python train.py --n_layer=20 --d_model=224 --n_head=7 --n_kv_head=7 --head_dim=32 --d_mlp=576 --vocab_size=4096 --activation="swiglu" --norm="rmsnorm" --norm_place="pre" --norm_eps=1e-05 --positions="rope" --rope_base=5330.0 --rope_fraction=1.0 --qk_norm=false --attn_scale=0.177 --bias="none" --tie_embeddings=false --parallel_block=false --init="uniform" --init_std_qkv=0.0201 --init_std_o=0.00318 --init_std_up=0.0201 --init_std_down=0.00198 --init_out_by_depth=true --optimizer="muon_variant" --lr=0.00617 --lr_mult_qkv=0.4 --lr_mult_o=1.5 --beta1=0.93 --lr_head=0.00712 --grad_clip=0.5 --warmup_steps=200 --schedule="cos" --final_lr_fraction=0.0 --batch_tokens=32768 --seq_len=512 --doc_mask=true --train_tokens=394500000 --steps=12040 --dataset="wikipedia_en"
MLP neurons of a small language model. Each row is named by its layer, matrix (gate and up: input weights) and neuron, and shows model dimensions 0-223. Each number is 500 + 25 x the weight over its row's rms, rounded and kept within 0 to 999. Numbers have three digits each. A neuron's up and down rows have the sign that makes its largest values positive.
Before each neuron's rows, "fires in" lists the words (lower case) most often at its 100 highest values on Wikipedia text that the model never trained on.

fires in: "as", "money", "considered"
L15.gate573:481487520524467515527464500437465542462537508500523533502512527556466499461469504478479515559476511521501516527534501517514518486502461491502554522496533526466464503512452504505465523431543483486516493505476487499497492542472496489524488448495466501507483469515473499488497520505517506466472529495533495486483498479528550487491498524492486489475501502468493494488491463477522471507506501486451517450476475475489521492456506465527497479440493526546517511480518513486543474536473498529520517506526488496495453498490491508505474554522425462510522528507491474500524481468538508465474517529507471493461495488531483501515520476537484489502509479514502501484465485510499462487499
L15.up573:463499491507473539493488464540478514504480505507483558516515509508505492462513483483482478543502481475492470550517454531473512457504531511508453524484491477510468528549529456506495514498515516497459494493488498485495513534470531473471538462514518501505507481534449509488518534489460475474526521496525429520515513477468476522479517487474490432556490493482525459523506496513510500481511483494501514538494509458464494545501470512534470500473462461521530486529476550527515481514484502526492542475528523505523455495463480492480472526542472477502478488476488526501507443487508504507529451510513491494477469493540510521505506465533501456526519516488472522522513512484484506488512

fires in: "as", "dowie", "athlete", "kwara", "asia"
L5.gate160:498460526550519560486476554478464492469488534487511482510524465509482514529509495496520492521481458481510481542490532514504466516499489483525504496503471470505545513532522547518507537503488494524521504539477440461516504494477509506561548513491481496484464475472466501455462486444476493474516449509480502504514478491524494496529553477464508481489527473523517544495534519492502479502520483525512499484500456501581545483510519472464487466533488484502512458495484494528498466494462517541486449462538515494500503521519490506506549473498482500479460500534526471524466505486481508474499491520505480513488511491484485476475491501508518496490500505531473499476458534536519504509462
L5.up160:514476523557466508500466484522470507496516541504481518529490538516502513501533458458494493544465489528514467520510495532513500505524488534506482504509475485494547498541489569467520546531518483466493503493483479491498489528481537487465553492503484499557444475485484500457525480490490490477534514473469557500527506491471443494486538510519489497505523511503549523496448503517517495550469483525545484477499475512506516498521514500521475495497534502494527476486463534509460466527515496495506496482520480498510529499535506478464487514518499457493504477509481486499493497492489519504471488526493527501482462481503492551431535530491518487524570499515485510471529478552518484529506

fires in: "as", "times", "executive"
L12.gate573:495499511501518528507500548469503527498549502474556495510504524526473477503523478522526490527508471478508517512523505475528515500446509473509502455531514465496533493498493460491474512503526471533505455474503522490524469524490527530512536490473529435502534518502463497512479504434496528508508453496496485478505491473474509524512505505502500481493526518504460522462507520535506491505513494504525489495466485488472473518430501487498495482502489484487487499523543501482490514439518512496505518536525554491466522500507484487499514489482384505530515522504517505500474469498462552448465513479483513485489499513507517473477503517493552536481496480542483481519495481539518522445533
L12.up573:496511460536498542526495551517500522506495461487494460501489473552525492518472488516484474545503503545500462501485510497487525482504519481462460479466500503505493504522492541531464527501582469548490508448531493476472477503493521525511487492493514491488477504523472448515501546469497530490463514487527510452537485430470530515528510507504499466464494483513503529525503487552486502487533523531512473493504518508485504536461486517533470497501522488494517490475447534501517504490479503507487555513491514508462462547471526490494496493476445512519532529496491537525512517524509506486471505513544547513522521490482500511511466495516525535505519511521497492484510506477430479460498

fires in: "end", "side", "point", "body", "section", "ends"
L2.gate292:510513493476452483500476518478483486462514534495501512481547466458536507516466515466504462489496464511531472470529482489489513489506509498495471487518499546531477526471476508499524517504530426524484472530481470491506493529506560493479507508502509466518427468464481495511472467525535538501505507489508511504535493489520470469507491495505459506473486503447522435527503510500509538496493482506506508481496548485486492538555455509504488533475472488507502505460534484464474486519518512480477480499501501504517532514474479495476528509529471494471476527508462525524497535527541462502540491475549501524458507445487519513508494479524528463523487456501458483480542459489491509492512
L2.up292:529489503526461512448443531492505486510510451475534485504470520525526533469554461553515521493464503514503509493509487524507525480498477495494511530511515518507458515507513419533526476517532490506533491511561520517515531551467532504512508501508466493480480521484520524479498471521539523551478515556516544480506489471531512496503504512436441498511489485515529528509550509488480509452500479524523516480500510506483536528536549527500505501517521527506472535505533529492511483488519516477499510492517469481494514479507485531522508502492499538465495526496460541492485491517492488507465548469559467502539516497513494498498521481496486490490519503512493509541479512547502504536473

fires in: "lead", "playback", "leading", "only", "background"
L3.gate85:492499483425458516554455463473571520505511475498480476514530489518532452533502505499501520515514470518443473517524500498465520436494481506566485472508449481510443480539486465486502493494527541562491514517530467527504496499503518484499490485503505498460516459495506512499506489499506537524519493472533493491504494520504514550523524494495525498530507532467518477529482494479533499504507511487466520480482476499484471495471475522486468495513518527492493488509524495504474511489482525509498562529451505469482494500524501554501484459515507516496454494510481495502517498523488514530488515479464461500526446501473513489513536478550526491518467451542505522508526535472496505505509
L3.up85:464508480471444481540485531508521487511496509508553537479512518529519464503517486523481499521438526474471459468528515465508473495464483499517485503488490466507496485518457525480507495473510512535468496558496502477552502529473490528461508516522495487473498509542449488521511469485449517550471464482546495479491502494558524503452508507475521505467460541517485503490482518477513500497505508464485522520485490533531523545485459512476515511496486488444521503464521513509504505484526465504497484479472540520511472537482499509476474522492490483515529498478522494487518513497497496499512524509454435513470513493473499448514559482493496495535465484504506496510509481444523463511471

fires in: "the", "and", "early", "late"
L16.gate133:530487483486476518437486523505509498536490436457461512500482494518511498491516487522473522497508505501459489488532528513520506465507486480510518514489522502507519518467503494520490504494454546466482520512495541519460476485510519503491525477480442566480503481549491507530499534481466490514516475476509485493486530519534503515512504504479551487544500499496496481467441515536485506517522488539496500487505553522472482507453512501532514544511517490408475524502486552512544549510483500515486487533471478504496517467510504483479526515536518489479499471553482479525480474513517491528527524495470526486497460491541497468499520466553466479511491490478525504495518457533486516515465
L16.up133:454467483546483486509497527493477506538503492472499506514518514491473473494505523497507506469554510536503507529538532506493515478494536472493506421543517485460491504530509519459494474498498528540511491522500509536508455507552530472467494469485502500482518535512486481501484490525497480537497510533533519546485504484480510552512493489537507490493474540510535515491507513497496516522497520512436542498519551507492507507461479548503474444517490511508557485493497515497520485505486527483528527494529465524508471494509513499470481486489491530549507514555513462498540504516507477550488531462506527536514481553482470515481542474495497480532455476510472537505477471514521466502457

fires in: "lead", "led", "third", "leading", "archdeaconry", "second"
L3.gate102:485523512477506505505510483517468606490478487494514489503468447510501484483538491529451558546536462510492476472485543517496516521491509497501507454464489484509463500536487506506528520532450530520494519497528509511484512514482525501518515481467521479508486485506512480511445507517493531517425490492505508489524529457541496476550498515506505486525523519484515507495517516481520476512521511539512487465500457470513468470491521529523531489507514505491462483485508530502486494521500478508511500475490503460477482462521521480478495478502524483447494516527517495519458508482526528479507533442472495547555462520470548487508492501468498477523491477501495493513437485480503503546535
L3.up102:514476501504503515514509490474456519502495532488539484452553485501497492489488512511512494514514479513484452460459540503495543510461479514532511477522521489501463543528478481535484502469534511511483525512464456493512529505524512497468525468524511483487480505521540489550508521484510533504479486475534497547510506505509504494533469554470504508503474500491491479503518443524504490513512506528539488510493500493550512477480519551450506477504508490492474480553459534470519516558431542512514493471484511508504509500490539477500451471487522493514505514537480510488574463512523535504507502499449497509491497453535516478524463461512522480540487501519480457496505504476480485459482

fires in: "it", "that", "of", "which"
L9.gate272:506475508526477513491515522511534438476453489488489496488502491510475491508486487532502485474502466501480476512491481495475502509511459487544489535460507523478456520447505516507548502482525510526499519519486508487514494467488494469454488516467494542493531482496505494462478496479533489577503498524514541538530478474491538505513514507487495524490413488505498548522521491508525475534504506455471469475509514510555474504520507503532548478530509509502491511522476479508539485502477528471489524466497520518485508495506486526465497525446483466530496520479567486553532543540490487497528499501522488494493518497473517432495518519517525456498489507513463505507496491514510446499549
L9.up272:514473504491526522515510459485491518463509510463495479483509502469509462546499493488503485456483536505484497477525485487516491474502501524538554536541482530531463494525546485534505533501494488496518496499520500444480527470511469516468513493489482497475538527478485506524524520496490497527542522487421542480518475478505478479511518493496462484496501526496511537513480492547507545508503498488528492523491505470490494533523473474506506464517507515505490491565475523554518480515523507493460483482509498527448516546544524518487527492497559470551508495440482449504487519490522485517521503497459454554491506503508497507470471520506551460492521511534510523480521483507522458499463

fires in: "which", "that", "it"
L9.gate396:516474502466501521464462514489503510487500509465497502498474508504549531530412514496487478474506515525491436517471488573498476473456543508515506527488498451479528532439526458514505506499521504537462515506484506493514504494493526462518522469490546520509493550491446516490507464508519463461522508535489524507489468559500460500499553525533469481476515504510500501516479503480526492498494495542468456510502543520488487522492500532559490478492463489507499512495500501523491517482505470487491492471526493533518487489520502464466492545503479468474559504476495514481517468517495494473494497448529480522479492490508506483457507520500510501493497555512462506516499492484497515551498
L9.up396:500511472506503486481509471481490511474515509463471529534520505529506513507463541518477489528529526498496458449493522489506498477543509527547501533531507504428501479501512494516469500507514497510464511531507502473517476483485487500536563504504511541506494499498527507545503550524514520530496563487467541537506475499481472498509471473489514468490479535515498482528515491505507515492512472509460482473529501494442516522515526483523509496503502491518506491496491503457450473491505498474476469467471462505450487521462532494460466522493537533519473497489526523483495510533539502485499475513540481541514471483492488519550469519509483498441519563554481567483468523470489491502508

fires in: "end", "background", "back", "sign", "backing", "ends"
L4.gate50:518529527523452524467506446527502552533526522502525484499513497519489515498465513517501553504502535518496474522506484523454501507475492537508521441495510528478477528471499470532531528511513449528500486473476511530485505512532553474481515495491490502510479474440465535468517489485511552478485474461476492491496509461511466516477503461474508519505486503499495532520495501525524528485476519469481522538548515518480490514465496459500510510485518472468527512518503503501447511490480445457476503509481492557543494504489523480497496528517489485473479541467485497509505547475507504499518494498579495492522514492514448484449475504506481502480504465478504473453551478484518484521506
L4.up50:477470529501497502512486543522496542523519491496549521488501537549479487495483464498505508506466499546516475478501513473513528512442448494487511505485527493499533503488490567500476532535503488495505529511461493483477517538476532543474481506433457465508494488512534528475451508508498492493529492493525499494533515478491516490505478504466496532491526478535496462510540543501502550468484531513507486478508450525499517529569524544499482494452513498481509500482513503478528521484465484509530493492480476538485467489514493546480476520530524486480519495476523517504519530516522468500497476459482522538520475442552488548482467504498487558499472499517490493523497507512491502503547

fires in: "an", "radiation", "by"
L16.gate272:525533484536511510506487499513541545517486506525527517545487523527542485514486513468466525530500535464490473491505489474496499499531486495530514492489516484455489470465537529511529435499529503472469460500510520481528540495507527528503516522547500530471525497556503505480496508475484490494557481532436561487502505484469524534511520521521518485534483532509523497505462504495507506490543489475468476515546492502497503501501452491493506449534466507491492496490516488487489567433501483491522513519495529507459461493492504511493489505526471489533510487506490492519494509458488502522498473499519470529476468464553524512470514503467509483445507466500493535479531516504455526452484
L16.up272:502499496508504472498511482519562519466479467523493507465503528485465481501475492519535491517538535500475492508498467483510489498524497507488546487494465470534469468520505471503467483502474488543438469523519526494475480463486502458505486482518474529513518502531474504497559535546481488512524483506489465516523467520524480571527498509495532548476535491540460505528465514481467530476505486479514488486513510450477504472452501501537531492531488442507499497479485479505547531527505520486513453491487477502501464520540474491525483503559527458517484467504511520489502518492470491490506459570552506521531503526499519486523490497523490488504536501502504488537470509478529534507507

fires in: "and", "the", "as", "told"
L16.gate376:507483489474487511463495519483506550485541414437465485498490503476528506513513544499507491548511472481504471509476497541513505488532485515539512520496515493484499487473495481491509515516553513479525508516487522543475502479511496505506500472480538503497535525481454509521471468522481450502460516530512491498501525457490506547524496487480555491549481506482526449496493515484534507525503492504480530549510528537529466512523484526481555485529497512469521511579481507495475490501516487525519527508492493520494526470464491481461465533528500495485551480532500505506501540499510493523508466510486481500493501504514466495506552513514421489474472559527517478498479480502505495503510
L16.up376:508477513516490529477502516510492573457464492496513479462523499503523463515482489493501533488504498478439497477517585505556505511433534508475496489545497532457510463465482537482523489542511499485493533504485452530495500487499501492554506505463508467499545490519466541476480489496509507502463475485474505495529525506480485495519503485479466482509501507534524543493535483509535493540471437520506499510529489539516498441503508500517470504519553518462472520510471536538516518526511499515464529502458495491513459507507534509492499505502503517507564490533455522513490512510512502481484505499504524538540487502520492488485537499512501489499507516510528494452466504503502459534495

fires in: "when", "as", "if", "until", "irving"
L8.gate256:499475497487490504554495513515470472475524514505526477502512488520514520464462510478474426510517503524500457545487543513506487523466511520493523464489489462525495451498497507519444542537538498490505501479514486502538479521525541462542487550499460461521502543481510492456486487534510487470491505494485496551473500508508480527511528480550474548544487506469513490549492508498507497510498493508489485515501479504459568466483511482554489514477527524514488490496471530500513489465490499514503491485464510500500500540523494532477450541543469475484498513485534537505538515493482482464464503444509483496501471494488517489487471531496525485473494475505494527520453554506524475508510
L8.up256:524462477513502509499525465521499518436482467467523471524529507510529533522534494470516503520488508476543521497495493456521512520534503505512472537498485476499480492535508541516465490539493520466425518493528480542447526459508507512488499503519485553522505485476457506504512530516477491467506530456445469485496515539513453510483492510500507493495495487494504473484504499450506473531515453543515489550529533504515489514503473542537536519475482491506496519472449469485480488505522469501474549464525518523483483485501514526468488469430516512454505513516489521514499451496526481499502514507517506490490532502506473510482446465482518509495511522516470510472475498486477469472531